Weights of a small GPT-style language model, trained from scratch on English Wikipedia.
Size: width 384, 6 heads of 64, MLP 1536 tanh GELU.
Architecture: LayerNorm before each block, learned positions, biases, tied embeddings, capped logits.
Training: a variant of Adam for these matrices, 350M tokens, 5451 steps.
MLP neurons of a small language model. Each row is named by its layer, matrix (down: output weights) and neuron, and shows model dimensions 0-127. Each number is 500 + 25 x the weight over its row's rms, rounded and kept within 0 to 999. Numbers have three digits each.
A block is one neuron, or neurons of one layer that tend to fire together. After each block is what it responds to, as a language model described it from the Wikipedia text at the highest values.

L2.down175:493534521495499513492456494460486482498545546494488492486518514526477509472482484519478508500506535502504482540486511483471491485486562484520464529499472488474505534491510516516486516477540493564493481491512477491520516500505526478529535501525486536515473481535471515483464462523508504514509479470524484448535484524485489505509521513513544540519476548513532479503503490467516514511485
L2.down178:508512502452507518560496497494480504484489509505483486510511536513480537463495484464506495511516477504475489478543559519487486545495585505492509507549507494499491469454502519464495526453538505502520479559469485509493476476531499510520476475509493491550519517512520497485476509467542465471495520488462461488498454456473517520515467456519502491541484482517485487492511499470501520486527
L2.down203:537516510452461455463550503525518517491521515515477520524504485561486525442465538534527505472504537480503506526555524476528538468484506500520533500459495475479482545485506526493442505503513463508463483444503481504512522489528504493478510493492532509529481496487481514496486488506462520531489539502475515498518500503508497488470498524510525533524496454514492491499529479475470491518532
L2.down318:498526489472487506532486475488561511520499515516461511520512473542520563475516517516475493503492507514490518491491517481528503485497558515473491497535497512536527524502512483482514484455524536535485450512502485485520477498506494508481503477455525449522506510502538509484481449536464497489520519447507529460515488542545448495468490490489498583493488457463467487484507477434472528522474
L2.down320:512479522501473488501498461508528496506461469518468492493559509517471482506465466492502466485520490501510546461479513517472481516557479491578501531536481483523484528492520516455521452491474539522545497522457515505517511501492526521444485454495479498536529463489483512520471469488503495478511528521500479524541499475487522487472502514484498490495474501469461498522499508484489486471451
L2.down347:511500485520467487438540506466547494535488502487486523504468475495524464493472491472449493542505443484501459517491530530472510477473486513509403499510532496533480484520493478493497461511469503520507491471521528485516540542503454493492500482455490474499526517499523479503455466508490473478472477504493587517521511500510509505543469529509467525531511501476515488513470546515458520470457
L2.down357:481530465508509478508495499502483521522501519502509485516472529529509516486483461465498493515477566485494483473507487496462512512497488506474529451478486513469505472487517462497506514513425475511522480514514517518480518516455473474476515485526489490491515491501507479508473499524527477525504492509501495484500502467497489532538492538520481460480474454478487517485488444494480529503490
L2.down549:508559492494505527481538485467514492502522498548503468499516496504516526509489507515510489494501513484515547517448490488514483527483514518499473536530486532503480519505461467478525509489519486532480487487513483480510536500499538491507463466475465425505518512513517487498502491532481504484515495503519527440497489499514452505525548503534489445520489523489460521509495504467474482521493
L2.down579:494482470519513497532509452457533500484490524549459482465513496512515525485545508475480485518510510528467512506490506498519496476467532530488482526509478546458525527492503492525515487502505494533465503542493486479491503491538489523460557566548475492456541498479502503502474484489504524531528502467462474544486489530512508532476526435521545533463486508536491520478536484493514529550524
L2.down679:535507493506461522470515480507491446519491505528481485495509522553481494485459496499494498487508510524494508472485532527474458504481542532530497487538456501518497499519491475460531481490489505481501495495534487497497485489524483519478514481508505523531554497505561495487513472496469512517531507497515525441495525485499512461488485483468474498467474458561434531490473464449483461535505
L2.down783:466500481478504473502525504477497472496496491450517492489502483494465468490549477454510491519530462504528475519479487510490480498557523502518486509521464498529493532518474519536483463477461519517543512509552492495511497531523492514474465529513500506506466476489438480526500522503516521448470539472521521521499506521536495487494488510498464472470486523481496511502520540495509496457522
L2.down824:511513515482503501507481477526494481508483481530514512472538544508527513520507497503482474469479515508488523497467521506470482520516496494536481509519492554519494497475514489471492497519488474493474500518460492482505499470478490479483517519544544483550544476500486501515460513522499483515499511539499546514471543465474500494501505466515479517481484500495506463519525502438502591420457
L2.down1117:489490532457522505451473548499504550508464463513488516542481518473479487480484488453486515532549479487521502523497518548502496512521532501508519491491503458451527573504491512494476530503530527504498481469478510475528525509492467482507507539477493495493521465556485530520550519487494494512482493542497511487539521565472474469527498516521458493510520488513494449521501509445476495516517
L2.down1289:523509489503498460477528539518513527471500507505486456474506498452470499462478494450519498532522462542505460466500508496498506555457547506560457529553510518485517508514493521459478506477547471522556487500472475482502491479523499497438543507525493507555519499526510490506467508501535507467464532501505477470505494510506535466478484483523505506485519494512498512457515485479463536514495
L2.down1421:491506516491501502514498498529465501460517505509493537515512499493509486535516444497497535512427493569482491519491513483511475501480520485485478513500473526466474498500488540482502452504518489507511553534520467520491523469533480510526521512489519498486512477538492496511495498525498517480505480483503520481479525480503532467503494502484493503478482500505484494482476481455491484496478
L2.down1520:464492491516478500534492450521504505540477470487527469510489530510489537469494494486521546494471509450470500483478494470532503461500532527487502553513486475479527500469512510547521447492495505524474489521538516504512495484523478475483525474486556506464481489513472495495549520505527512510540508487494471490451510508507473503557504545480554497499470501500508511542478486497494507524515
Description: Be-forms and negators. Auxiliary and copular forms of be (be, been, being) after modals, to, or have, plus negators no and not; also "I'm".

L4.down344:511461478483504495490462487493473508503526458502548527507475460501509474468487505499519494513499532518496501474535484484521462512455522528499546535511516504517484508458487523519542521507514483500514539474530499523488489495529453507476505520507432465539521515492502496513552487502510486556496454489463496514509497471548531480545495489467492489479535507475503495455524543504495554478519
Description: Table cell separators. Pipe separators in markdown tables, mostly the pipe right after a cell value like a number, name or date, e.g. 58.09 |, $283,500 |.

L2.down16:524507519510490479515495513492514488525518531502507517456498480524474491514530484522456493539490531517498547514481484499490494468478483477527454484518474502490525466469474466503490511537460471482474491504535487492481490536508468516492528528509473539518497519525528513465502519478462481538506510508474520493503555474486519491494468510493511487504511479502517462443552517502527533526492
L2.down157:487509500489504511484513493495560509548520491471499517508539535504487482508533467462505520493548477486514506471519519491522507442509483550534481530557463506490510534537517460497559484471442468503510519501479477506481501521543503495503516549496477511472463482526492508528486534489503509514487529541486454479506525498475488449488462491509552532491519468472518462505495521508520449549518
L2.down329:527484525531485475510513523507505505469482517489500507485539499506513530523524497487482478485478504482528543502565442513516495490503559509515522504506537448507477434481504488500514472495487501506516507475458502481468519542501480485499507486499520558455494496500466505492480542506528443527476478500465525498531541498490500473504494505520449549474525501497510456542551524518524490546507
L2.down442:552481460483507498493507460480510514450479510486519481451503479534510479526494518493467453536475473493491506491496487477532498521518511512541490490508475499492480494497465528503527535473495496521498489521496482453501472512511478488474529513439471481461504466467463492512505484515490484532459505489466491533497509538506473517504512495550482495526470495500527453502568523508485515480495
L2.down535:526509492459492502552534523507520545494482503505462523533439504533477545552512515497477492489535559449530501504455502503491512534534528521506557488518532485517496514514514554490459481512511526530511498524499436502509495480490473521492538469515501464469499481481483496475536472502513492500503533520530480466508555441518477520459492525501530461543526514483525526510534477505528489504505
L2.down646:477510509503487538516483513480526493467493565463511490463536503499510551509516534529493455484461518523493560461509479538523509485528448533462477488490513509475483512491511504548477479484564497474489500490515473484496513444481494486500513519542505469494518474550564531510442509481546529442492531502531495504501521475507467496487478509507493461501534536502514513525485512514518503519512
L2.down700:506502502499470474504485510451472505498504493466481461537513503458482500533472521439496510537475533498519497467440547514503479549468502519460483449515496521501487523519471522513484502489496533534486456556473519481525526532486476481490533463513486497455514517511510511482480548501537521551534456476455522509531520453488486492496484494520530478512493446498499501510528494453484558525513
L2.down809:500502481495473520529496531491535530527515456504507485456470530503516509513446525482478518483545458479483515534495543441483491480496507518532512495462470495513507499492549501478542504492506495501528456531526491510524484471482470509475462525486493521533512537493514477506469493527491508521491499491515514559455528503513522459497480491524454499543527537435478509463519509508503485507489
L2.down838:530482503496472560543520482448508526484472496470515509504501491534474517486473487517465507515481515527497517499495461507495494480527496491490477518461480505542520514520482492484504515480539523491479520497541528489504531491501481507487507495526503535496509490498514423480541520505486499500542538458485521517481556453489486531478491481531474431483466582534503519487518518504512500466487
L2.down843:525498506483516503468510569496529504516502524490525494482495468511535503477497502489467533502521505492485545497495503527504516527518483490515489474519506471509545471495492566495529522530502555479488465473505450472491512534493533533474500482513502471489492496524531528468501439528490502474527471496504503499570533500470528537485483476536485485495528500488476492473457501484519499530511
L2.down899:486520462515507515493500501528487511514450522526512529446501487509487465541517511475457506470474509479477484470522506506489566515532473520517487480487489531463478541519500491468488523501535528531503498470493494491489486483494457507448540524475440483520526505496494478485478521501508493589514505537495465551511509501511471476547489499527490495477523493479514504521494493565494487521490
L2.down987:518494478478454479513514522484506510512517509492506485497551522500493484491472527454466519481480537492497518499520476505472527482482520433519484492537493500486488519488484467514506518566521532538458485494484495502486521519472496513523536470512463496497513484489494556485496510476523492543503497478488520508503516484496536454468502484504495512497485533507465522502469554513540518537456
L2.down1139:501506452490485543514517543484472483453493546493497484509500477486550498484484509481514495508520521487506526480499430509496495529499540518515480541502467551463537487549502518492531537531558503495458529451502508519482499481510504510502524525529538532509481495497501559555458503503504501490467490485518481538515516517500529510484484489493515511486524489503488520506467546501485565519498
L2.down1266:519533534451496479454486517472451531512525476494501504509484495477511501476502522461464510525529544452452479503473484494492494491493445501494487539501488516491476525495465529520517537524499511501485539488520494493458521522518493500507512515488490516483466546508520504476457483526500482453497513536522473527526511527514509527463466548490509474502477486521516538505464520545474513517514
L2.down1281:511480517469495480507503530457517514479496515504504524509509505496502519491474488470440463544480524533485440536462503482477450521463540481504458506525505443496494528478490505498522549510512498513496506574512522493524524449527450463497517505518528539506532507501521514501510515469523486524513513489476490460476510440491507498469544509524509507503491498518495482522520503477523526528506
L2.down1532:511508537508481479532484458486471494514547483503508515588504504505465514491529503493496495500482504489504486448512534517502521478468515492528459490522461488529469554497517504523482511482479479518531478466474502468513485466517494500503514478472504477500550520501489533466473543508488490524484507504529502485517486509520499461508510496488546522473490505505527482446511552477491497481500
Description: Word-initial fragment tokens. First subword piece of a longer word split into several tokens, often after an article or auxiliary, e.g. acc(reditation), un(ceasing), cor(iander).

L4.down1202:555472526483482470502463508573486493495512515523537475480565525491428479502551469483501528493532534506499474511508515478512468490525491517546544500549492497505479479534493475500507492516472514491560466501469489504515488502533500487486538478549466516555492504442504493514512523457531528490473507464469484505513510439526499463495463481460515526500455479543488462488446533493548512507478
Description: Be-verbs and word-initial letters. Forms of be after modals, to, or relative pronouns (can be, should be, were, have been), plus lone first letters of split words (t-umbling, l-anterns).

L9.down28:499510478512508483501475503490503477475497517458498424493477490537525529497524483507497502476482508475490476504503532454557508507467549478482501474462539509515480493445505533526510499500510515538490524511498508517529515497486476487490505492499507529494527515500472490477514533469436523482494512487452490515496481487535502475500459514498535488537496533496504536506494521555533498466506
L9.down606:504515480478536491479512505514488511534538543523506476487506497495458528499499496474515517512492491452523456522500518425522483457517518490488488475484548496497500522496508484510459487501501547547519511519485530531508528547492511496487505508493518512465489498519591506530499519508482470512469483517484502491523487479498507529498495514485521495477502474501498534504482523459512534483551
L9.down669:536524483516498499544486513515515495488541472513503456486515471491486492484498458457513503500546489515506507534487496486543494463483450485489457517495527485513464533528483495461500504450490513493528510500493468504539510530506501481468504493497470518495497505506547476505497538496516489484481463505503474502474507509489435477513523541449475488507474499507515479494462501492511516487532
L9.down1211:534495515540497526509483488465479531486515516478484523485478525470475478478476504487496492515480495500497457515504504482503512478527487542530482470494496501515495539500500525513499474475494499495528488496528476493538502513502520496484490455475507517479454487504491486494527510488465510524509500482493506493519506487499482484505528506485507500519470496503492486498477507494488483504507
Description: Paragraph-ending line breaks. The first newline right after a sentence-final period that closes a Wikipedia paragraph, just before a blank line or a new section heading.

L2.down84:521500508481469463502470453486489519482501495461489505484455497485479507525574454494482514498457506471513537532500514508551542491523539467509457450543500504477507503567482505529496543454502492460470483542490507508471486487511507475534495517515473496504546516510521516470495483534532545539461525485484486464514466538498472556471501491463487507506537462478511512479514528496522500514482
L2.down99:514498484515493475528503481482495527492487472482502490496512470501481493470503488470460539536486517491507510464472493510517512497486488477522487516488489514473451522529515490483477488505517446501511503495471510511493490483487503496495518465500531462449537505521492499420469504513506446489478515480474475478499521466523507485505517530501493494519517503497488523514462485520495485524488
L2.down100:485486513483522509523482471504481484464521490495504515491456466506516485486537461492498505540479473526492514488494478465519514505494502468488483454503474493451511497489472496507477523512478496538506534466495548482493474513509507507488492469516535517455481456533498532476467506498514503517516527478496453478551486519535498473505493527473530485538505494505477506496511522480505514511490
L2.down239:462529439532502482546521485510528523501470452473519494517548489519497527511452500489510500455485497504505512520478490488489486489485466469490515492531485511499458505467541455508464525550486512484533511448552481503505532494521504509495517477490458499469498491524505511493468479504538507520516521452530506527514529477512521468503516535479531517496460501503489492524554484545507485485496
L2.down293:525528498534506555485475481518462516488514474469511531464516527471503475522477475518477513529520475520480509509522488516492502496491484487501518545518453507495491453524558531496489498505463430494454517485508516492491525498522516505472478481501516464505489495538531502509521479493527520481513498525471451487447481498503487517466499506500515463498501518528468460498502502503492491518537
L2.down315:472532535525477518462484476493454485498484528546471524546508528498514506478519480511513481532525468532531450524459528524474494507486449549525497555506496496492496446497552501481474502478469523424532514530465507449503519501534492554511479483520479479518471492528521452518494484495484507536501513462510494522522472539474478510518504531493502474476512495517483493492468497531488489493512
L2.down396:530511485510494495498497494517507492486500509495545503501529502490510511534529441491487487461542516516503497492485494508509557465491567498570470507477467545484490535508549501489514540498520543495510506528521454470473494498498482474534527510530536532461547494475508491533517492546520491490505470477505479459513476503513478443476483496524490460501495527497540464489470510488447532553510
L2.down709:487520520477501478505478502505486500494548448491505532518542513494507534485489504556539481524503503502486514461492500507498471491491504529506472503538490527459532490488507529500483473504509489514523491497480480488485526557498538518508488512502520490516519493504479532510486513497507504523551513494476508532488520472463519474490497532460518457479531489497508525485476500504487511535488
L2.down762:497494494493494522515495497491517512493490497523511503516491514472509525499495499478502557512497491487481441501467557551480510508503491491567468468501557500500481513521444507458508510500548512502496484487478456511503485503510526491514478464498496487537560478531530514506498502507517515536478489537441535476524511475494486521542545497564501498506492496488526512491473473480504510487459
L2.down877:523466482511491498503501518492459467553444483451456504446492498527465454505480506507473541486514500501529530517505515520465503506499491501521500535476490529495504502515469484474459578521515488554509541541543492491508496499469505478490495495500508522486515473463517535467503506502503547507502517582467527523503526510494494494504519499456480449497480467497503506509514547503514496505460
L2.down908:511513478507463512475508490517535517483442461537498505505480491537508505486517502506511554497478512495480502499535483484511506538536506486492494526498461534506492520518494449492506452528479518483489519530550501539497491511527492462463464538490505456503526491528503500478509521491485571449477514503558503481471502484483499472452539538489487483482458478493501473476493499519475468560514
L2.down993:488511478487495490519483505457469500511485472500536512483507531476487537469523467459489515464530507487520505486503521539480451472529489518511515562472496487488511462499515472533480509538472519477540468502517491483539490471484508522501495523465486524473511477536498499525480508511486489491458495464525524542531471469518479493537491482492482486486515481495518476525503570491505501487519
L2.down1213:561482520434472535459532487489440522471465484481542507511542472515498484473507481494505497507493508504489530505469524546512518483472510457493476500512512549496514516504522497535516487537506509459474504517496472492456509499519459511528481531479475492522461519516515489476501450488488493526509533518512531507487489496491551502545528508455479527490531504484495478485527535486583498478507
L2.down1233:531505494483509484474478462548497491495474492520523467545491517453481448480532481474500499471527519517525503473497499512500483507509488491523497505526468502480489484479518441480501488510494471502551483483532496509545526526524472444500477457498449519473539486493500516495503493501513529501485499517506484551493503526523502501533499533494528504528490502485544496512477542510515492535476
L2.down1291:491475483457483487474501508458504510506486501519541492552532498514520499460549504521551533489467521476518461502483483487485537461528484511505450533509471501490498479508526490460501475555497510490504479482528520511547510494504529542498522495491511521433539504505490512473508526488448506479529494485496496499492510484532518561525525475534542483491538515494483475527505560499487474482489
L2.down1329:509540496490521494498505522511512481545524446482480505502524517509496487493515501469445499514534473451471518528534528550479507475497533482499449530534505482488463474472485493500508505464496492483467533465497484475518536507509493506502524499459477539495525480502527492473476483495482455511511446499524550500484479489502508480496502498468507509511513533517504522493544479503468534541515
Description: Time-reference nouns. Nouns naming a time or period, especially time in "at the time" / "at that time", plus month names and day, year, week, decades.

L4.down492:542470524486512516487516524495476499491543509504484543455516493550518472508477499488485522478541502493495467485454436474476525498487510478520484539506533481505506512498460479492533539508531523476473504487537489470510481517505487499497487506485497512531533494506506496485496526493499531510541479489502508525541590511466487480483507485532534466503499550463471506456487491487501497505492
Description: Word-initial fragment tokens. First piece of a word split into several tokens, often after the, and, of, such as execut(ing), cinem(atic), Gr(uev), Luc(as).

L9.down83:531512510513517467453472512503507497535502520537510536523487490504502527477544470542509489498520513493494503470512503484489506447485473550493507470478527485471487479539507500516498481518476514510502477525480503475489534552485485508498513541487519492500488537450471543514510527516503513562494508511491474460513474449477528504437498507437459454473539504493478498516511495512484524537523
L9.down755:483447518545488498486459498493528504552507528525502518454508526504544475508476537502509509519482512527503518448488453489490551525508463501479499517508479497448468509539469487483549471557553502505517485468533492491515517520486499517504506527510523513529490478478505523517498477504486499516503543475518506489505529410516530476479502478500463470518527515510489439502499455496461506452538
L9.down1088:488460483518483461476481510511506526523477527529498583539528493503530498486481524510516514525507491502488494522470500538475482523534520520472501498540499546491501490483532504515532433510507488524488493527493502474511511497514495496513550495513518486494514505464512493482510521476494536543484486513488487494434510469462459469516528475512489517495511461554467492523539481457473554507500
L9.down1296:466472479500535498523476469521501502490502473487458477471530509503549457473489511454486524551494474540522497489487468486491483500510474486525467496503479467454504481524516498489547493535525506524496485524516509504542492514518514503514519484532461495507578438456499496523532491505446533497504513535479502454467485456492506529485484483520481453500480505534512465515508491532481489504525
Description: Mid-word fragment tokens. Partial byte or word-piece tokens that need completion, chiefly non-Latin script inside parenthetical native names (Russian, Burmese, Korean), plus English stems like dep, Eff, fl, and == headers.

L9.down86:525515469482530496460481489501478508513537490470547465515470513484447464513463523496524517487505526559527532498511512505503504502499504466519508483488513429487510532506493520517506510487457502538478516478487495521444503513538504458517533481505492503434519535488489498495489534499476501465503447481491525482504525527491475476490515469467503487538512547506511508482497477511480475503509
L9.down490:505473524492512511503521518458507509510487506491461504521487467489511535489468515487495504438474532483523507482509517506486499467478492483464500509535517448488485489528551471522509504512506502526473508468490464484483510481484517505563486498474517516512529513524501532506546514512486516452482508505502494518547501488484466536517464481525516492497530545522487478452506503474483478504541
L9.down504:506480537491502503497497514471525521480542487479506537489508468514465479510502475542547527461533506500508513520477536460509512474482470477478527469467507475477521524519489562469519517502527488492520480496534523498499568513483524493482503512522492458460534476491492547490462499522473524493515460483467508489523498496432544481496492496482519504513520476544508491429509490506519514505511
L9.down968:498493507545510495495453524449503508510507506532511497505495546483488470497472446470503487510483533492476488526501508507494511484503537487513499498526491495486549536532516510489488526500466500514490497486476513540475510560490479440516507486512485500466512509494479504497502544495492467534530517514514499509495501507509510495499479515468559515547493523475524531519476501523431499465483
Description: Copula be after modals. Forms of "be", mainly "be" after modals or "to" (can be seen, will be, to be found), plus "was"/"is" after a subject noun phrase.

L4.down1178:494483501523518506524490473488464507473489446506510496533468484506496463510498532529500521488492511504485498515512544491545510496460507453524522510504530456470481456449443505524507490528503478532518489490508524475513546484501509495515475510484510481527498472477584471456531471508496549534497499463478502525476501499487510523493508481506451528505492507511492492497497477510491519505543
Description: Time as a noun. The word time as a noun, especially Time column headers in race results tables and phrases like travel time or a time of, less often other nouns (day, code, mode).